config.toml
qk_norm = false
tie_embeddings = true
final_lr_fraction = 0.0
MLP neurons of a small language model. Each row is named by its layer, matrix (gate and up: input weights) and neuron, and shows model dimensions 0-191. Each number is 128 + 24 x the weight over its row's rms, rounded and kept within 0 to 255. Numbers have three digits each. A neuron's up and down rows have the sign that makes its largest values positive.
Before each neuron's rows, "fires on" lists the tokens most often at its 100 highest values on Wikipedia text that the model never trained on. A number after a token or word is its count.

fires on: "h" 39, "'" 10, "th" 9, "ir" 8, "ce" 7, "the" 6
L6.gate190:124124166139124081100134132132081133081164188164102124148151123101131144127126099143083120139109129130144121157086098130146124128126108097117100188128133142125117157135124123129148139172105174119160109110142141135119125133120083085110096169120137134136164123130166122132046145144183145146120129112133095173181132159108131137141109126123130133126142099139097113167182131150118146144139104111089148154111138111090104145120130116158103095103108149109139123128158070105128129113130145088126131143138134149129125139129149129128137142095102185151137114116138125110145072130128093171
L6.up190:117142134138148106193110067093113123179144130117139113135106142133144126122103146173133153168115110133142162142109179105120139152094130156115110152162163119123118115106142091167120133129138113143162122165148158125136125142124155130135156122191092120140115166099127155106126101146107094134117185092107154082136141145128130151133105080079119107109152137100157127120136106120122157133113160139098156119178115104131128117137120167145167130124118136108138090129111096150116134147145138115121145131144167154098116133164162123153142098113149132134173072114139131092190137154132084131

fires on: " for" 30, " the" 15, " career" 10, " and" 10, " He" 6, "-" 4
L4.gate137:151121140116143117125139144093187091159093173185102093120121182152100127133088155170118102113140166080126098160151091138075118143108141135114124124127139118144097112100121135154163120146148160130180129096128118114132126120132117106141095125086145117158117151144120172145132163125124149135118103131152119103123123109140140124123130119145200115113125142141080154139142092122133173113153106151077100127154139120115151117120112111129127126149107116088177101089112137140096132169145126151171124135088145117130143111142168129172106151121127089106101122134123134091155145140089102112
L4.up137:110164117097110101119170114138140084167106162162142096129103175114154133090141104130120102104142161124129130106157113107138115146155141125135095123133149130116097154121135122172190079110148095154182125143076120176107108117150131103128142118149126159137114124141139127138149114114131116118150092130108172100127130122119132179127113153110127116055108097142114131129153110150118169099157156127101128122116110167144131121117067142116101101139064133122084099133130142137125145146119131158179164173155173128116099130120117099155138096123113106107173127122143121105145105128127132115

fires on: "-" 51, " " 33, "R" 7, "ar" 6
L6.gate511:086110118130126133141154100086103107110139157108120150073143141085103152117128165135145139126141123080129122191073100169153098121150149159150137154117109139136123137161131127124095102124167140142137076101121140145122171161140132111138147153115155113148117162110173135115147192097104128089096152113135106095141159127153114092122138112160142126133125136124101139139091144125141108134124156158173167139144137133142193166165113144132125125132143122118128109147136079129156136112202115098105140116112179141120100145142143115141126085132143145123123140106147128141171104134093136134
L6.up511:119156133104095123117110158106140108132132126161115136139152134073105143109150108125124131137079101111134138155113128128110146132146145092086111152123132135138106144132144135108152107125144116165160164146139137134164162145100145105108123120106071137134143158131105119118125143168086125092131156159102134139135163096127145115094140134109119118126142119115075146150114194142172114121185135125154075112126147101127142164139098077108100161117125092166108119130104099162097112151180165128144112155121157140123152160160071134127154111096155117131182091118095172159119145122111144115

fires on: "\n" 57, ")\n" 11, " h" 9, ";\n" 4, " s" 4
L3.gate111:124093132129174124101093098128153117109107145121123138081128142118102173151180143119121147109134122137196134154133149101116124147148154089149115143114108149139132119133157136165136118136145122139110123169132134099165188183114141148162124106129113111125124100108126098112075127144101108121130098150134085137170121140156127094176096075114145112135129129123114131179124128117111131147093154103145134105123097112120143125093172111129149148080092150115125170119106134148082111135114094125139156121088124148100139101162135129105111138081142134129139094165116046125130122139154118135
L3.up111:137108128098150054097150108122104135120138109101092107129121129108176127153122109116111106095088152145112074135105150118130101108168106136127149108185098127115121135121098104126111137122098117111107132110096147151167190148116110119140096113101166097110153121131113124147117183132135159122168134123137104111109140147085111159119141141155119131087129136092122128093122104160138079160067167137116089090155152103113120140136168115141156163114120135110155118113148144114137122096128096160116128176120150104081093093142159152140103142127154139134140147149100131155124136115147115167

fires on: " per" 43, " Nor" 25, " Per" 15, " New" 15
L4.gate496:128138154108109104161088123136115128108126170140124141113140145125114161158122107107166107130131110121160108150120171147152136147142115119124133128094162099075165136106099110173198164128118131092157177111111130153142117152143124171162116153148146133178154144180099171119125152148122175133133140107114088137117120113125114114166121139118134135163116087119153117142136124123150089111133124171132114139128170118144151124156137143127101114138144108116110119093145112153130078110125170077103117135106110117120129165106165135102136121138142143092147092153178127115058113153162165112
L4.up496:104155103120124106144133137109135153117197147127171133104133112140161101113141101112144124137107152147156117179164107154098123183154115149100131106148162151139110140151102147141160164117182130129157149166114096071153124122087135143152131165137129153106160125117120143131110114133199104159123110103093155118167132140127123136126102125133182130124117120135156142143128110136097136123092123157112122137145115169180124164158164173136129122062140178125106131139115145150130134125112156130142104117130148124136136106156162123116116137114154146092123201106093104128150122148145128143

fires on: "-" 74, "'" 10
L6.gate252:184126112136141133092116122165107124100193144146165142097175145128075134143102144095133140121113140108144166144117113098131157128137127114125113171111076138135117122101144130138118138175112094111104097151201111111117143127166129115098106129138107117115146153081150154153134140143126112139129141105152133135172136132143138155151155149124141173084146143150112107150114125107114114109090145137103182105163114119114130165140117083104092141144092159127110098102131127119094169140178126120155141088118151158092102142118187179133151132135161123113132119144129147137142103102121118119
L6.up252:183143133107114114164129065170124092130111145129127150152159137146092123149152094144153122172115105134158154091137127103139096113095143089119134165143112101137151172164152122154137141106128116131127125154114117168121096128120177136105134144161126116122085162101151137123125104134110126171138140162126157129160135117097094139139169159081092128130134085122134162152143148130139180142120109126124124119133112169134124116093150127123158094130088098173110141172109119118088108154157184155140126146112113086125151118150116098114144107103130125142168150149163100161119150142102170139

fires on: "/" 52, "oin" 12, "0" 10, " " 4, " /" 4, "^{" 4
L3.gate87:130148117161115163169109141111087113142120169154130142117144154115114124121103124159163141158136143140089131120138129140118128138122147117108101094103099117122125129104144120100151110142113124135078117154097069118141161111105154170119140137116153100149165072161146119137116165117120190137133103123108143136174110145122118133126085117164155155113080145115107104106119119157137104140114129113167102177135121113160124084105087114114116161152101141108074140124147146141138111148142100134148167115116121086135129106100096097136157117101090139140108107124099161169136147135091107052
L3.up87:140086136129104143155157115106143114134145132098097137105123172115102163095158082121128090106106122088121133147090110155107123113143127129175130135104111136129102094127121171133121105105078116142127118129124118096158115155128132113171119094118098159139118129144133109147091157109126142141096158128117148128161075077113081099149117146107176104119122165098129117121074067135140098104095135151126107105091096160147153133133170126132134112106146129117111133153153137097119108133163113089137134081111148141098145134139154097132091124143131108129136144106060111174124124134164116173

fires on: "ient" 32, "ern" 31, "ral" 14, "oman" 9, "ant" 8, "ural" 4
L3.gate358:123130131149116133156156117150161168174072147125155124076155099126185154150129096104077122089135102121126130165154133116147127126088100123143123142083143125118138143081128113107109109091123129181103112129107115124163170180151124126141142118129117118139088178149126121161140147143124119129123126125165142156143111144113105143095131086141119151133121150138145142172154139126129115114140138168155113080110149109081113154117107115111120073136141101110153136100139149174115137130110082118152170172143126158094155132146136130172131086121119177125113167137136166120108117131131156114
L3.up358:143139148162112069133094145161125128133151170129143069120111137136179152107170109110128158133140139145103115126117101115152089127115111093121113119091124107132114154103127130170149173130083147151117133146155117127165148161132160117127100121121163150120161177122120075129140176102136125098103141159138121115128150147107089085100114152129120124118138134161108122100138150094092128121130190194136165123144130148112150086152071132122145142095106136082119115123124109149139149081157145117136149095167143103128107104140139161121104109139138143122164095135126130127148142105112099158

fires on: " " 49, " app" 19, " tr" 14, "erv" 10, "E" 4
L3.gate23:161108117090131171116158144129132179144127116134160151116144129076130151106114085126125119104145144139136140101140155093111162137168127128169138119077157160139106156122131153133160139115150193149149136149150114153117136141132121108062086097148118122162134153086109097148165131119163117136112122093145106179133050129131098149148134130114152119145100112146147100114134138104128112134102145085102085135103106075145103133155104115118144103121165112143138135160129153134139098119123121185111139106148141125144099157091117122148083150165130099139131149145117109139131157118127127091
L3.up23:162123116083129128108140123147145156130111055142156135130143154105138118119081112116121105126086144144133136091128128101114142129164104135136176090078119139126117147133153120097151110133139128169145131114146108154104120162117118105067122064133131102162111140091126131163149146120146109135125084083157105170151088108139093140137113160158143090168140117164132128119120115111137089136138120102122090127110091096143120105137134109164113118156123141166150139099126131156160141147133146155073109125131144119120078151108145153160094153173148077130151094136158096127138126126141108101

fires on: " New" 64, " per" 19, " same" 7, " Per" 6, " each" 4
L3.gate13:149149134132136093122103137143120151094149153131125165126125131141092138114133152132078153082085120092138174141141170131176152131092134146098131142124117138158113177113109191141142157133085153088128125141114139141161154160107138135141113138107141122129116135103098068130127127141111166137142122095118171103094131136128110130137104129149141118129151130108146087154146106101103146118162111190088117148143102138141097125147129134121111187138137188131159126156152152140117139137120154049164108134093127111101148131120134138168115144086118148114071136152118122126117095114140130100
L3.up13:144121140112167136128116102101140120143173166187153089111133137116119105113131074146120126155128125109115087110195126148160149135118139110085147120160169135132082171120118110154107147141137151131115111137106114140093054114126126182133166121125113108140115117148135115111135137105131111091117112150177093139138158119169151135137122161128120147145141125085146129107118149097138150125160119134110108136107124120166141132099081162127098117108134142136081121154152159121085128129142146098095120141098165116136117148148150140160070155166138130120105199125147146113114096100134129111

fires on: " h" 100
L4.gate284:125108120148163074135129134099101136169097121107143130152100070091163127121172146107139091131087122104103148170106149106167179137125129142128094129182130124107143113143113109157091143188141097133096103119144105152141158159118143125130150090107123097100152124117127103111137125129142141138132137133108091184109112170114124161142104161169147115084142126142183136135102102106151117120153128123159151100145114110144123126112108153129119155107122146126123196094112125131174141120162123105154136135113113192127151115094155104097135135118096085121111097135107111143109135140122125134
L4.up284:125090107164160069141146109112077117143111126122139124135122081095154146153128122125132101127095097129123132147111156122148151120142156116118110121129103111122123154125113148156136133181109101160116124114146081144153137177094135140132149082117089094077136110116102148122118117132148138171121143133163123182104095154112105113164102152172116109102085093147163134126133100132144123108144105117148137097113123066135130086092142164131113105110145117147120160092136133135159127138184137104123131138142095131100154138113160096069119180118115138088142123158105099158127158149128107123

fires on: "oman" 29, " Christ" 19, " Jo" 18, " Jos" 12, " Phil" 12, "ern" 5
L3.gate208:147133152108134120152090113184094137124131156087123129117169120169132131111157159109099105130164105121142139192108129150140097122107093119127125121157152184142124110099113144136121096113093095121116112120133115101130134173133167078122120117110143080116123154096142096145177105131127152128141159117170123144115130169072094140126152163129115101167123171131135141116120151115161136140149135117137119120119116132136137109130122158179158137118127147133149177085148134091111139048139109137099141140144121148098153101142121108129114125149077125084149157128116171096105109158109134128
L3.up208:129127121142146137120150114153103178123169140115129129133124153170122098149158144104095089096159131117146164109123126144110123138099178140076122147118094143151144165100127180124103082127149115099138101125118146136099172172155140094099121151092114127162131142145109121131132119094116089115150153124150134167078112154149118108101114111148125115102122109146183137123133126129081163131116103119131147145139067116117114163130133150167142145118100165092134129145117080127132098068133111134145150162137166114125120117145178130134087150127106132108083152136119171123157133120137135076

fires on: " h" 36, " |" 19, "}" 8, " s" 6, " —" 6
L4.gate245:130105121136091090123105099126098106120113119145125148106132137131155134127140173164145091141133174133088161147117099144118152103144102095164117111156140129176147113102096138125124140137144123148141094117097089120123110113114119152151169096126128116102105147149123089092120145153075090085134150128122165177108104134114111103155121117152139136145126149145084148173176088117153089146103137148122087161129110134144161118136145115193139137152101114137085113118142142125124121160149081158178128147137144161135107087147165181109090154102167110117141114131099127135119122106115145141
L4.up245:131156148123152112106161103135130114152152137110116096131141144100115114150123119152124128172133125140153154085145130104103187121121138145125121143146138102144123153094153151129112133141152116147102152120144149169162102175115121167137168127139075143206114093137116093140112115123123136119146109119134088153124094073132159107127101153140123110127138132148160187132132102087159090148099108131133107129129122111091138136155130168129151151150145095094132109106143144126141145115137148156119115103142152118113141074119117097068137139136080110083174087150146126162088162122089145152

fires on: " im" 34, " Em" 16, " em" 14, "ony" 10, " desc" 9, " dr" 6
L4.gate300:138102108121146103121162140120149127137138133158118173140117128125129125118111166115120094133182155124163150113121157117147164132097086155130156127148128154128179135112133138161132103108114200133180134103105129159168082086103105124137058129134157135151118115123066091115160114113121170128101099097143140129149138129108150144107139128116150119130064143120129144145127143141128122171123122159107147128130111110140115170118126142133127126083127138101124125091113169168132118127085135154138151163110134089113187115122153124133102162170133139104114145116147130138184162123153122170
L4.up300:116119130119137125170104124124132108142129128088135087107121094120134138119155149121149143102124103132156122189117142111155108120099128086146144129175156138123126146101087176133123106127159134109114160142116134124110157113152099110114132150162159096058163110092111113088120177116122128136123151134126121127121135143106173157128147135120166098178131127154131131117088106080126119149119129165110156114171163170090119124083126117092176127135104122120170135180153063106145128125126140145117138138146112141138147141143136112140082101153155066144108151118155128168095129149108123145

fires on: "'" 66, "’" 21, "'s" 13
L3.gate119:165134112131157136109150128143122082100162172136133117134146120151101179111154174091128100097087164161144152150138142164153137094114121135153099116140130089148126143137145119119153131139153128137128123097118125136091134136121124185112164099134097170131148128122144110107161139135119128145110213106106092105145122127117114076102127125098160188109100100157144139130120132190142153130151118132135142173124167100112117117125079069165111106146109124135107113097141135118116146135134139098150130122120143080125129133104140133098092153129156162150156131142158101136112108099102148156
L3.up119:183098141093137088083103154166133101112131152132113125134090125158152137124169109086124141107107115149105136147115153119147167113114156102131136119146158113155140102115118100144137151147175102089134108114186154120148119128146152131104159146150119132119121131096125132135159154142108093143155188082153119103147107125108058110120160113130117152167130122163158154155115128149173125134123167081141161150125151123094112134114124093131125078125101108151156154106103126137123116111136141114134130138107176061138105101131125136142087106151112148140109138153177113131138124119132176146